Weights of a small transformer language model.
Size: 11 layers, width 384, MLP 1536 GELU, vocabulary 8192, 23.4M parameters.
Architecture: LayerNorm before each block, learned positions, no biases in attention or MLP, normalized queries and keys.
Training: a variant of Adam for these matrices, 1150M tokens, 8774 steps.
MLP neurons of a small language model. Each row is named by its layer, matrix (down: output weights) and neuron, and shows model dimensions 0-127. Each number is 50 + 15 x the weight over its row's rms, rounded and kept within 0 to 99.
After each neuron's rows, "raises" lists the tokens whose logits its output raises most directly, leaving later layers aside.

L3.down14:59 53 77 42 80 58 30 65 46 52 77 63 70 58 64 29 45 37 49 49 72 43 32 44 33 65 59 52 53 51 60 29 76 65 21 22 70 90 55 41 53 54 56 45 81 12 40 50 36 53 43 56 48 43 56 35 30 64 74 45 63 48 34 71 49 31 36 56 42 49 52 37 82 52 51 52 39 56 21 53 31 52 70 32 46 60 51 27 73 70 21 35 88 40 45 51 33 49 48 44 36 62 38 37 61 44 77 58 55 49 44 37 40 56 45 48 61 50 29 46 51 45 54 45 42 63 32 63
raises: "ady", "ality", "ct", "claim", "asons"

L4.down967:56 39 29 47 59 52 48 38 73 38 42 44 33 31 59 59 50 71 32 39 31 48 28 70 47 42 32 74 68 21 71 76 47 99 59 45 55 37 58 61 92 57 96 55 57 44 51 81 35 69 13 65 77 42 29 35 40 46 53 47 48 51 41 76 78 43 53 61 31 47 49 56 09 33 97 64 54 75 40 47 41 54 32 56 42 58 51 57 54 61 46 28 45 44 48 70 49 71 68 27 39 44 54 53 64 49 60 64 71 36 69 64 61 50 39 34 67 48 65 52 71 49 42 47 62 57 63 50
raises: "ionally", "ional", "ulation", "els", "ious"

L6.down852:60 56 59 85 60 66 42 46 61 68 46 70 65 67 45 69 62 22 53 63 68 42 32 46 41 65 83 38 29 58 41 32 40 64 72 66 62 47 17 53 71 31 73 45 74 49 49 62 41 55 72 51 44 65 56 26 59 50 51 69 69 32 52 77 37 44 28 61 30 61 38 59 34 45 06 47 72 21 61 48 37 55 36 16 57 46 41 53 50 47 50 37 52 64 86 33 48 30 57 33 67 50 59 52 62 51 58 40 98 21 35 68 39 42 44 34 57 49 17 65 58 33 55 26 38 57 29 07
raises: "ic", "ous", "ez", "es", "s"

L5.down1413:46 58 69 54 63 43 60 68 27 43 25 49 55 78 72 25 55 46 32 53 73 46 37 45 38 26 46 68 64 70 28 43 42 96 58 34 69 42 23 32 25 40 35 39 58 77 64 55 45 68 46 79 52 65 47 63 69 53 55 43 38 41 40 59 81 68 35 41 25 50 63 47 67 39 36 81 29 50 18 46 62 17 37 32 39 67 46 48 42 55 41 78 46 36 50 58 53 36 34 69 74 64 25 67 38 73 63 67 62 23 57 61 32 51 69 73 59 53 39 49 38 70 63 66 37 32 67 88
raises: "while", "ican", "arly", " itself", " others"

L5.down688:53 75 10 50 60 59 53 52 55 18 68 21 44 26 46 46 61 26 72 80 44 46 70 53 38 37 71 57 58 35 54 20 54 58 33 60 64 38 78 25 57 47 39 56 28 59 64 48 58 55 84 48 31 35 31 22 62 41 42 51 32 64 80 66 38 44 75 30 57 73 28 25 64 49 49 60 50 47 52 51 56 34 33 51 45 81 63 53 56 52 08 53 42 47 50 22 53 71 23 47 33 36 31 43 45 31 30 44 64 41 64 55 54 61 61 59 49 59 88 51 24 24 33 56 39 51 52 47
raises: "over", "com", "che", "ene", "c"

L5.down1103:50 54 32 63 35 40 45 66 51 25 58 34 57 58 42 33 60 60 46 48 28 26 37 58 54 64 73 90 61 51 70 61 59 29 64 76 57 58 51 52 26 41 80 60 22 61 33 49 63 63 45 46 54 73 52 58 41 56 56 37 40 40 55 64 58 41 38 53 40 53 55 47 59 42 60 62 45 53 50 36 25 30 57 42 57 37 57 57 72 85 66 29 34 43 38 34 34 53 48 56 61 66 48 56 73 59 55 30 27 21 50 65 32 45 38 67 70 51 41 54 84 43 46 59 46 44 50 54
raises: "ors", "ours", "br", "ria", "vement"

L4.down1108:55 77 71 49 36 57 64 67 36 52 48 40 46 61 43 54 49 47 47 44 64 49 30 29 69 22 63 66 60 50 37 47 29 42 55 46 64 15 46 56 62 58 31 50 45 74 50 39 46 50 35 51 47 44 68 03 58 51 66 68 18 48 58 73 51 40 43 40 41 66 31 56 60 37 33 56 93 61 31 41 45 45 68 50 43 46 54 65 35 52 50 51 39 28 50 26 45 52 32 60 56 44 66 56 35 73 53 85 72 71 39 66 46 46 41 43 33 53 56 59 44 64 55 11 20 48 53 29
raises: "own", "av", "ue", "ame", "amo"

L5.down38:50 57 74 64 88 53 44 37 67 50 43 36 43 62 56 50 46 21 60 43 54 41 31 56 37 64 63 63 29 60 57 42 26 23 24 49 53 39 59 45 31 61 28 59 47 58 35 40 38 54 73 61 59 43 57 50 61 17 67 18 05 76 46 43 30 55 60 45 54 65 45 54 66 38 35 25 43 33 42 48 63 86 53 59 56 52 60 68 41 94 73 62 37 48 71 19 44 58 56 93 42 09 65 31 33 51 52 28 56 58 49 48 64 47 40 33 45 61 25 23 50 38 37 64 55 51 51 28
raises: "all", "oles", "ol", "al", "alls"

L3.down845:55 44 68 42 41 36 31 36 51 46 60 35 75 42 72 88 32 78 36 50 54 61 42 61 31 63 00 60 36 48 30 62 62 50 43 43 59 49 39 42 60 47 68 56 61 53 67 83 55 55 72 65 51 63 58 31 58 47 36 26 44 40 27 65 58 62 35 42 57 55 36 45 48 84 67 45 59 72 71 53 69 69 68 20 61 52 30 54 67 48 47 51 48 57 43 07 58 52 45 70 70 41 48 37 55 49 48 56 37 65 52 52 36 45 59 44 29 44 38 20 48 56 45 47 36 46 30 74
raises: "cester", " 978", "aching", "ograph", "tain"

L3.down488:54 40 43 37 37 51 24 50 39 59 68 55 17 62 53 75 69 70 79 68 50 28 32 31 46 73 46 81 40 58 53 45 70 40 28 53 34 23 34 69 69 35 49 48 54 80 62 31 59 32 40 43 63 43 66 55 38 41 31 43 38 47 51 15 64 48 66 43 48 44 63 36 71 49 54 67 24 59 56 69 37 69 59 56 50 40 36 37 44 32 55 54 50 34 49 26 43 40 30 36 62 49 38 62 64 70 25 55 39 79 52 66 56 47 42 46 64 28 32 41 21 36 58 37 35 23 29 21
raises: "ils", "hes", "akes", "ake", "hed"